config.yaml
d_model: 192
head_dim: 32
norm: "layernorm"
qk_norm: false
init: "normal"
beta1: 0.93
lr_head: 0.0051
grad_clip: 2.0
final_lr_fraction: 0.1
seq_len: 512
train_tokens: 169500000
MLP neurons of a small language model. Each row is named by its layer, matrix (up: input weights) and neuron, and shows model dimensions 32-159. Each number is 200 + 20 x the weight over its row's rms, rounded and kept within 0 to 999.
A block is one neuron, or neurons of one layer that tend to fire together. After each block is what it responds to, as a language model described it from the Wikipedia text at the highest values.

L5.up98,220,213,238,182,195,188,194,225,220,265,216,201,184,216,210,204,192,207,223,217,215,187,183,194,185,196,219,234,209,244,146,218,199,212,168,221,186,216,214,210,158,230,219,188,232,228,194,193,198,205,207,193,219,185,222,180,184,200,199,197,198,211,220,201,191,204,207,186,196,233,197,205,205,210,214,160,202,205,207,203,180,209,169,187,209,188,213,245,201,174,233,185,211,233,254,209,196,181,175,197,191,195,191,242,188,196,194,191,150,214,221,183,177,175,200,173,199,189,177,193,213,195,165,214,181,151,202,202
L5.up164,184,222,194,236,190,247,189,205,208,184,225,243,190,196,169,203,206,206,174,199,234,162,188,221,186,205,200,189,165,201,186,253,232,191,193,209,176,195,219,182,216,186,219,207,169,159,196,263,180,217,190,219,217,189,213,230,216,208,163,193,206,201,180,194,211,194,200,226,198,214,201,206,195,218,188,189,199,212,168,230,170,191,213,198,201,201,196,199,185,194,216,220,192,224,229,208,198,203,228,207,214,210,181,221,218,194,209,184,176,200,184,172,205,207,199,208,159,152,188,180,182,165,209,209,214,182,191,212
L5.up214,196,216,208,195,196,190,216,209,210,201,220,233,213,185,194,208,207,192,186,207,156,193,193,215,201,190,222,229,157,181,198,173,187,203,192,185,173,220,166,168,205,211,197,209,200,165,217,204,212,231,221,183,178,161,204,202,183,232,255,225,203,199,201,201,188,222,216,228,208,195,193,183,211,219,197,239,186,205,211,164,205,189,178,211,192,174,199,227,201,226,247,224,195,201,175,190,207,169,217,241,210,190,152,192,179,206,193,200,192,210,213,194,185,181,218,204,233,188,151,196,228,204,219,173,245,207,179,195
L5.up280,184,198,220,205,200,180,187,216,205,163,203,208,221,211,190,187,181,193,149,223,172,188,185,150,202,181,157,191,221,218,247,213,169,191,218,192,179,171,204,192,203,162,200,214,192,215,204,181,202,226,174,187,171,192,204,200,231,182,209,175,232,241,204,183,193,201,208,238,196,241,200,217,175,202,204,202,217,198,187,204,208,196,200,204,220,186,203,198,208,222,220,223,160,220,232,180,218,208,193,211,227,214,205,210,196,229,209,222,202,202,179,209,177,182,141,237,233,214,203,180,177,175,241,238,192,189,196,179
L5.up320,192,194,237,179,222,158,210,213,180,190,244,209,179,214,196,180,216,223,193,209,227,234,214,204,172,201,145,174,177,226,206,203,189,202,171,199,162,214,168,194,204,232,210,185,185,209,187,231,156,206,200,181,221,158,191,225,193,197,186,226,201,217,185,222,183,228,216,166,198,188,185,217,198,197,185,201,199,192,202,164,181,205,153,179,200,212,194,202,230,197,229,209,210,203,228,206,216,206,171,210,242,181,192,200,201,211,212,165,189,202,203,195,159,196,194,192,225,221,169,205,235,207,181,198,195,242,194,196
L5.up346,175,207,210,212,196,193,190,228,172,229,225,221,184,208,172,208,185,218,183,186,197,211,181,220,206,226,190,189,205,193,227,165,208,206,197,222,159,215,200,202,207,193,201,208,231,183,211,222,166,211,206,203,200,147,244,215,207,215,208,234,218,208,229,219,199,192,222,202,222,201,182,224,208,191,193,188,191,202,176,229,181,191,175,212,207,212,221,180,198,227,213,222,165,228,202,209,197,210,161,210,217,189,171,204,189,187,230,173,184,206,259,192,188,196,195,209,194,179,164,183,211,176,218,203,215,202,187,210
L5.up354,232,156,212,188,178,194,208,198,223,175,187,225,220,217,238,218,190,197,200,223,210,195,216,200,239,200,158,154,201,207,168,203,201,221,216,192,223,206,208,159,172,246,211,218,223,211,191,185,189,189,198,229,184,223,204,175,214,197,212,231,191,202,203,197,166,158,212,193,196,179,169,205,193,195,154,203,232,220,213,227,220,249,210,162,216,179,193,191,250,185,209,169,180,196,191,192,226,218,209,204,177,206,182,217,215,213,174,197,211,207,232,230,217,200,184,200,209,190,174,224,215,192,187,180,191,189,183,144
L5.up413,166,159,223,198,210,224,227,203,185,169,215,175,186,226,191,206,228,164,210,205,195,241,218,235,209,224,197,225,188,204,198,179,209,189,218,170,190,227,207,196,190,199,225,236,228,186,231,225,163,179,196,196,197,179,183,175,246,210,191,216,198,219,183,223,210,210,238,187,184,199,214,188,162,177,224,198,189,209,230,211,200,196,173,188,200,206,199,209,221,215,208,222,153,184,216,196,216,183,195,245,178,199,181,178,183,193,228,170,187,176,214,187,174,174,161,187,198,207,192,191,189,202,225,186,185,213,187,221
L5.up430,196,161,230,186,206,191,203,213,205,170,213,201,217,193,218,223,179,220,224,211,201,218,216,234,230,199,219,194,178,206,193,161,245,195,178,171,181,204,176,197,178,184,179,203,220,228,189,220,188,220,178,176,154,207,180,192,187,205,193,206,184,199,180,203,196,193,184,212,191,225,167,200,188,190,165,197,232,210,167,170,181,256,171,190,236,194,217,173,170,199,227,202,213,232,204,177,179,179,235,213,210,202,153,191,206,196,230,201,188,197,222,168,213,192,180,224,196,177,186,223,187,210,242,219,208,196,180,196
L5.up470,211,235,210,201,216,226,201,183,184,245,206,206,210,227,180,211,176,209,211,197,200,193,181,209,184,190,176,192,197,228,187,186,223,216,221,200,188,187,180,166,220,201,206,209,209,226,189,191,209,207,178,229,222,203,205,191,236,199,202,168,203,192,173,220,223,237,225,239,235,163,207,210,210,187,244,211,220,238,176,176,159,197,176,208,209,210,184,237,216,225,196,218,202,212,195,179,228,174,207,216,206,186,225,160,158,232,188,209,167,202,189,208,208,191,187,192,225,209,197,241,192,196,162,209,182,211,164,198
L5.up549,189,230,200,198,206,201,232,233,186,216,210,206,221,194,182,193,219,207,220,187,184,196,221,193,216,207,200,179,233,188,189,228,236,184,176,232,218,177,175,189,202,203,177,219,244,149,218,201,196,239,186,165,207,206,203,217,172,190,187,186,186,203,185,221,183,185,209,181,217,200,212,181,225,207,232,204,208,180,225,200,181,208,194,204,191,201,170,198,172,220,209,203,189,198,188,202,183,186,192,210,223,227,237,214,210,168,220,223,222,209,212,241,188,144,194,183,184,175,212,205,175,183,218,203,210,221,182,242
L5.up573,205,181,179,181,206,238,221,166,216,185,207,176,187,182,223,181,155,193,197,188,221,206,189,222,222,202,212,243,177,196,209,189,241,222,216,165,203,222,184,204,190,195,196,183,191,212,201,192,184,215,215,218,210,211,237,194,209,221,220,218,221,230,182,176,196,191,190,204,186,249,178,179,179,177,172,206,200,195,195,204,216,199,179,167,189,195,222,151,226,213,195,211,199,222,194,204,191,185,192,232,220,212,182,187,220,223,236,180,149,197,241,193,197,166,193,222,184,181,179,214,191,208,198,204,192,199,199,210
L5.up623,198,189,180,192,250,215,222,193,188,185,208,214,190,191,201,223,192,200,180,180,171,215,202,212,207,266,207,241,192,232,207,182,228,197,190,205,178,197,219,197,196,173,205,175,176,229,168,209,207,178,196,201,196,207,196,208,155,212,213,232,231,206,165,155,180,199,192,241,202,249,184,188,188,220,204,214,209,186,203,167,219,181,192,200,176,211,217,182,176,205,177,191,172,178,207,198,192,169,218,234,167,216,205,202,192,210,227,179,246,155,190,229,202,192,222,171,232,188,218,181,215,180,193,214,242,227,203,223
L5.up661,196,230,205,201,190,221,206,178,160,189,167,214,193,190,203,182,229,196,179,185,208,222,200,196,246,211,202,154,218,201,203,194,194,214,187,155,191,205,209,211,182,195,177,218,204,226,177,175,186,194,182,175,209,178,184,183,213,199,237,213,158,192,210,239,219,158,230,220,214,220,176,191,184,181,198,191,205,180,196,204,187,186,219,162,210,200,198,211,208,202,215,209,176,219,203,218,239,206,203,187,212,180,207,194,181,226,212,177,223,219,198,170,197,198,237,237,241,192,196,219,216,240,197,202,225,200,152,204
L5.up685,172,200,213,161,273,214,198,196,176,193,187,198,194,205,235,176,159,214,201,188,212,193,201,175,210,185,165,177,233,200,214,182,213,199,249,182,228,206,190,223,191,232,185,201,209,189,239,204,176,199,230,202,187,170,250,191,211,211,234,197,187,226,215,190,208,209,212,219,221,196,184,207,200,181,164,206,162,216,239,198,203,180,198,221,214,197,159,189,185,169,183,219,162,218,227,189,231,169,176,211,192,208,181,219,216,212,165,192,189,195,208,186,214,176,178,214,201,194,207,192,222,213,199,195,205,169,183,193
L5.up751,178,193,232,189,208,236,198,201,229,209,221,200,200,196,196,196,173,175,172,171,176,215,189,182,211,208,184,232,207,203,179,202,216,194,208,183,190,203,187,177,239,218,236,169,206,179,220,197,228,176,175,175,211,199,214,199,218,186,198,202,180,153,198,226,189,209,197,205,221,219,213,219,159,221,179,189,197,233,200,213,206,239,225,208,161,236,195,211,196,229,223,216,196,188,206,161,211,210,232,219,181,202,218,180,194,220,198,194,204,209,168,188,188,165,237,160,228,219,176,179,195,163,199,186,215,215,200,214
Responds to: Modal and auxiliary verb pieces right before a bare verb, such as w-ill, m-ust, d-id, would, had to, did not; also "ill" in William.

L2.up135,231,214,177,172,220,198,174,218,190,200,194,217,184,171,161,192,204,227,200,180,197,220,243,200,197,208,208,222,174,209,208,189,212,192,163,178,170,192,212,190,181,159,201,215,207,236,183,214,203,195,212,196,164,231,191,181,193,244,224,230,181,209,174,229,192,200,209,188,211,213,198,217,180,181,204,208,223,181,225,175,231,173,167,186,181,217,184,224,177,227,206,209,206,184,192,209,196,244,217,167,208,222,188,188,218,216,197,196,241,207,181,213,212,206,164,233,229,207,200,196,257,172,204,201,162,208,199,190
Responds to: The == and === markup that opens or closes a Wikipedia section heading, as in ==Education==, ===2000 census===, == History ==; a few weak hits on ′ and °.

L12.up23,203,247,223,223,212,165,195,225,209,214,163,206,192,196,182,213,195,184,156,218,184,190,188,161,226,189,194,214,218,191,185,163,204,162,191,217,189,193,195,189,197,195,220,232,189,207,201,227,196,198,221,233,203,180,201,224,196,185,217,180,221,171,218,196,182,200,219,177,202,185,210,221,208,191,194,216,189,198,224,208,188,228,185,185,201,194,167,208,194,219,229,213,192,211,174,255,190,188,207,225,160,185,193,172,217,194,202,211,183,196,235,194,173,167,199,230,192,262,210,185,222,220,179,228,179,181,209,221
L12.up362,171,192,199,188,212,187,165,234,200,243,169,211,146,202,164,178,210,215,211,246,201,171,179,170,237,192,199,204,223,226,203,241,188,215,163,200,175,205,193,186,183,178,246,190,200,211,170,254,192,204,211,198,195,195,204,206,212,201,209,193,222,207,181,192,179,181,188,190,201,170,170,214,211,176,206,243,172,189,203,182,189,216,196,205,192,202,175,216,202,186,227,197,196,205,218,187,231,203,240,175,167,179,184,210,216,176,193,197,205,243,204,207,185,180,230,233,182,180,186,221,219,210,180,193,169,182,220,210
L12.up407,197,218,204,236,205,199,231,209,189,207,190,190,173,214,142,179,188,221,202,226,212,149,181,193,231,206,217,224,241,194,187,230,199,207,183,194,238,222,213,166,168,188,248,232,184,170,226,193,196,206,200,175,188,192,212,197,167,193,195,202,193,178,217,199,187,196,213,208,150,238,190,168,198,208,232,188,188,181,198,183,219,191,208,191,233,219,204,192,179,151,229,206,214,208,207,200,233,235,174,197,205,183,195,209,194,195,192,190,197,199,205,180,205,188,183,210,200,233,169,206,195,236,182,171,185,184,175,215
L12.up596,217,231,239,191,178,181,199,205,184,212,186,227,179,200,174,164,221,194,188,181,184,157,199,215,217,241,224,215,177,152,176,191,188,226,199,213,194,222,216,175,203,219,207,205,180,177,202,225,163,207,215,222,194,176,230,213,202,186,154,176,218,163,204,208,188,197,218,230,166,205,156,208,218,185,231,169,197,217,210,192,199,212,176,180,242,189,186,191,209,180,221,231,204,208,218,197,226,215,209,205,190,233,205,185,187,211,210,190,205,202,200,201,219,194,217,208,191,219,168,207,225,202,188,169,188,228,162,189
Responds to: Word-starting split-off pieces, mostly a lone w or W, often beginning west, woodlands, wild, women, with a few e/E cases like East.

L2.up73,204,221,210,202,186,194,265,177,203,188,225,186,203,219,233,195,198,189,202,196,183,184,186,204,213,185,233,213,204,206,217,180,197,235,192,189,193,178,201,227,202,203,201,186,170,204,210,173,163,205,213,161,222,193,200,206,206,229,204,232,170,198,205,203,203,222,212,213,230,183,169,186,174,185,214,189,197,201,203,213,181,191,209,207,199,203,165,189,206,202,218,232,205,232,194,188,188,210,223,216,208,178,187,174,193,204,198,213,222,218,226,201,199,181,170,246,191,174,138,195,177,202,165,169,188,199,199,203
Responds to: Word-internal chunks right after a split-off first letter, mainly "ill" in W-ill-iams, w-ill, m-ill-ion, "ar" in m-ar-ried; also modals would, could.

L5.up40,195,205,218,211,208,204,202,226,216,226,203,196,227,215,183,185,192,206,198,200,187,194,209,221,189,224,220,147,196,200,191,203,193,201,211,205,217,237,197,219,177,226,205,201,169,221,210,229,171,171,214,188,186,176,226,236,192,208,218,225,166,223,186,194,186,227,205,206,201,230,241,175,219,199,227,210,189,170,206,215,175,214,183,171,205,180,190,232,180,222,180,210,172,165,173,163,192,203,240,200,205,195,184,181,215,220,180,231,252,185,170,202,187,184,178,226,193,174,187,211,195,201,160,191,188,192,180,210
L5.up52,219,211,189,205,162,215,221,172,211,174,180,212,174,191,152,187,196,214,154,208,191,214,215,165,203,209,170,193,182,173,237,227,190,206,185,175,191,155,219,152,198,171,202,214,214,177,183,205,177,211,216,159,212,198,210,189,173,232,266,195,176,183,191,202,193,214,200,171,196,235,226,215,216,218,213,191,216,196,206,224,220,189,176,195,218,231,207,197,225,225,200,220,232,217,184,213,211,189,212,207,199,213,191,203,197,214,181,210,197,182,193,200,188,217,169,209,189,184,221,214,229,184,180,217,158,193,205,210
L5.up58,222,230,191,163,197,166,211,224,179,164,182,228,199,163,209,213,181,192,210,198,223,173,204,200,231,231,187,194,182,200,218,211,195,198,216,213,224,189,198,150,192,221,217,230,177,190,192,196,224,192,188,171,223,177,184,227,194,193,201,203,197,228,235,206,207,193,187,221,200,198,221,190,209,225,168,209,186,218,234,195,183,204,231,216,175,181,196,242,175,182,193,212,236,180,197,175,189,192,198,208,221,179,192,203,203,181,199,236,208,191,149,215,172,178,214,210,230,147,203,197,193,199,232,234,219,184,217,181
L5.up71,212,230,218,201,195,169,159,206,183,187,177,232,199,190,179,192,213,185,164,224,196,211,179,158,177,219,217,177,191,202,205,165,192,179,208,230,219,176,218,158,199,195,226,223,231,187,240,198,208,218,201,171,236,234,176,203,162,218,214,210,172,213,224,170,193,171,223,190,204,201,176,199,182,212,199,224,215,213,229,181,178,192,196,210,173,189,175,171,199,196,191,190,204,212,178,187,219,233,214,182,203,228,199,210,182,215,200,202,235,173,197,204,198,210,209,195,168,216,204,222,166,215,169,218,168,170,192,205
L5.up85,184,211,165,189,183,210,189,172,214,241,177,244,209,207,192,203,177,176,213,228,202,216,198,216,189,210,191,172,222,188,159,195,226,185,198,210,225,184,210,212,189,175,244,236,163,226,181,248,204,182,227,205,225,190,187,204,198,187,180,193,171,209,188,233,204,184,179,208,174,202,234,196,205,198,195,225,222,215,203,198,200,208,212,200,210,171,150,236,219,207,146,195,252,180,174,225,177,206,199,176,185,230,187,184,187,211,187,172,222,205,204,194,179,183,197,218,212,202,185,198,218,220,247,173,174,227,200,191
L5.up180,204,211,173,201,183,220,178,217,230,196,183,217,195,203,171,184,213,241,179,217,206,201,201,183,193,218,207,185,199,202,174,164,207,183,193,206,198,166,220,263,161,179,196,223,170,216,222,201,190,208,211,199,224,157,203,210,176,243,223,160,191,203,203,168,220,187,204,207,178,206,211,189,181,184,218,218,199,198,216,214,165,233,175,203,219,223,220,227,208,241,191,188,218,187,166,210,221,192,193,162,192,210,170,225,219,187,209,182,205,219,196,179,206,173,219,188,196,201,189,201,206,200,238,205,192,190,240,184
L5.up198,189,215,214,179,205,223,164,187,215,193,182,236,181,203,197,205,170,194,182,192,184,195,196,202,181,225,201,207,196,225,212,187,186,212,224,193,212,187,198,218,197,176,200,198,177,207,200,202,196,176,220,199,231,173,228,172,186,203,237,214,196,219,198,210,210,204,243,189,189,175,187,176,219,207,198,204,203,201,212,189,210,145,163,266,191,205,190,190,201,215,191,204,243,217,161,199,216,186,222,191,203,202,213,190,180,189,208,175,198,223,177,192,174,182,232,203,200,198,143,243,186,159,204,187,213,224,199,176
L5.up238,190,240,206,177,172,171,159,184,190,214,172,220,183,201,185,188,188,210,196,166,214,196,209,208,171,201,181,196,211,190,207,189,191,179,224,201,220,179,219,246,211,187,221,191,206,195,203,197,205,206,214,192,171,208,198,193,184,209,218,221,162,234,191,195,190,181,186,208,205,180,223,183,173,235,231,200,204,203,245,246,221,226,181,215,190,179,239,196,185,217,169,206,221,192,203,192,240,236,183,177,201,207,239,203,217,167,243,187,209,158,186,210,195,224,180,217,180,209,196,234,209,192,220,237,184,221,192,184
L5.up249,183,194,185,205,198,187,247,197,253,205,191,204,181,216,222,236,170,177,188,197,213,199,186,191,227,184,237,174,198,234,198,216,202,183,200,189,212,265,208,215,188,221,187,212,241,233,198,198,203,197,208,210,207,195,230,200,200,189,181,209,214,200,200,237,209,158,199,212,179,205,176,182,213,171,208,197,235,232,162,218,209,210,204,221,185,191,165,219,192,200,158,210,189,201,188,174,220,189,219,174,202,222,204,206,192,240,190,218,218,208,187,194,195,211,204,196,209,208,204,242,223,174,198,198,190,228,191,190
L5.up287,192,218,221,178,216,204,203,218,199,183,221,205,188,196,220,173,211,187,208,174,223,163,195,258,217,209,208,188,191,197,233,151,201,173,236,214,203,181,241,203,172,220,206,183,178,197,221,202,190,168,241,188,196,174,172,209,183,222,195,214,185,196,198,176,200,210,192,211,254,207,205,201,198,204,198,202,213,212,168,198,205,222,203,205,196,202,223,189,179,201,214,198,194,150,188,168,220,217,184,219,211,216,226,198,198,210,206,230,203,199,166,168,209,196,235,215,216,207,207,220,205,226,207,238,195,218,217,193
L5.up318,203,201,221,212,217,183,203,193,205,225,193,182,204,196,231,180,242,209,199,211,173,202,190,214,192,195,220,187,185,186,206,217,203,222,194,180,189,172,207,221,188,190,158,231,207,209,211,198,190,218,217,183,206,224,227,234,153,190,188,182,200,173,191,157,192,233,213,213,201,190,230,215,196,200,204,184,218,182,217,184,202,169,178,208,210,198,169,217,228,191,194,189,221,157,204,205,208,224,207,228,205,202,173,191,234,208,181,190,231,194,183,225,191,199,207,225,203,233,199,247,220,256,185,220,166,187,155,186
L5.up412,197,188,214,201,180,220,195,222,151,191,224,202,231,196,192,243,192,222,192,212,207,178,204,193,230,195,212,176,188,191,226,182,204,196,199,189,222,230,193,204,184,196,200,213,163,220,230,214,180,198,229,172,199,178,205,198,185,201,162,199,200,202,201,162,173,178,198,187,202,218,200,195,215,221,186,233,220,187,199,210,212,226,229,148,224,222,231,185,161,217,191,204,258,176,192,191,208,199,204,230,214,207,195,188,171,179,213,207,212,177,207,175,192,180,185,211,226,181,203,207,203,215,200,206,179,226,194,208
L5.up429,197,180,218,187,232,230,216,197,216,238,227,180,210,199,212,198,194,226,226,189,196,195,214,200,195,213,221,208,161,180,208,171,170,184,220,195,215,158,216,205,183,210,204,213,221,205,200,183,188,196,220,204,221,190,185,194,174,196,204,201,197,177,173,216,184,217,240,203,211,194,213,181,197,207,190,177,208,212,207,169,187,227,221,186,192,210,190,212,188,235,233,198,202,217,217,201,234,215,145,195,193,187,199,214,241,198,175,222,200,186,229,234,214,211,192,188,199,183,142,240,210,196,179,186,179,190,209,183
L5.up469,217,209,194,153,195,203,189,211,203,203,219,224,210,188,214,205,193,186,174,201,210,202,224,194,193,216,186,204,173,204,167,152,223,189,233,195,185,208,197,191,211,157,199,216,196,196,188,213,231,216,198,165,196,172,184,201,189,216,219,201,230,176,195,185,194,203,199,211,196,207,214,180,203,200,203,263,217,189,214,204,204,206,234,187,200,232,216,225,209,217,196,140,219,165,197,202,212,155,191,225,222,211,220,177,211,206,183,190,251,207,170,189,218,215,226,216,186,162,162,234,196,185,180,185,192,236,208,192
L5.up542,206,207,189,181,198,197,194,229,167,186,192,239,171,212,198,204,219,172,200,222,185,150,197,193,170,194,200,171,187,194,182,185,221,206,230,157,207,201,191,196,211,176,181,184,203,214,204,202,217,177,215,188,209,163,196,145,199,249,185,187,199,208,199,185,231,194,207,222,190,213,189,209,198,176,209,231,187,188,212,226,180,215,205,161,234,218,222,199,224,224,223,236,193,186,183,232,204,193,198,202,206,206,206,211,205,201,213,225,212,190,236,188,215,179,225,207,169,189,162,182,206,221,188,196,197,167,192,151
L5.up638,207,228,175,182,168,179,203,190,188,205,186,197,207,212,187,220,198,200,180,209,223,218,187,213,189,177,183,188,176,182,180,177,231,223,186,253,197,186,165,178,195,179,196,217,186,219,240,207,223,181,201,212,193,187,195,220,217,191,189,212,170,217,181,246,168,201,202,207,159,223,177,207,182,188,218,216,209,204,206,189,181,231,177,187,209,196,191,160,239,222,216,213,212,194,157,205,204,227,146,193,190,177,194,206,243,160,156,211,224,167,196,193,191,242,210,236,204,188,208,205,192,198,209,175,184,215,183,197
Responds to: Closing == or === markers ending Wikipedia section headings (Description ==, Tributaries ===), plus mid-word pieces such as it in digitized, ar in quarterbacks.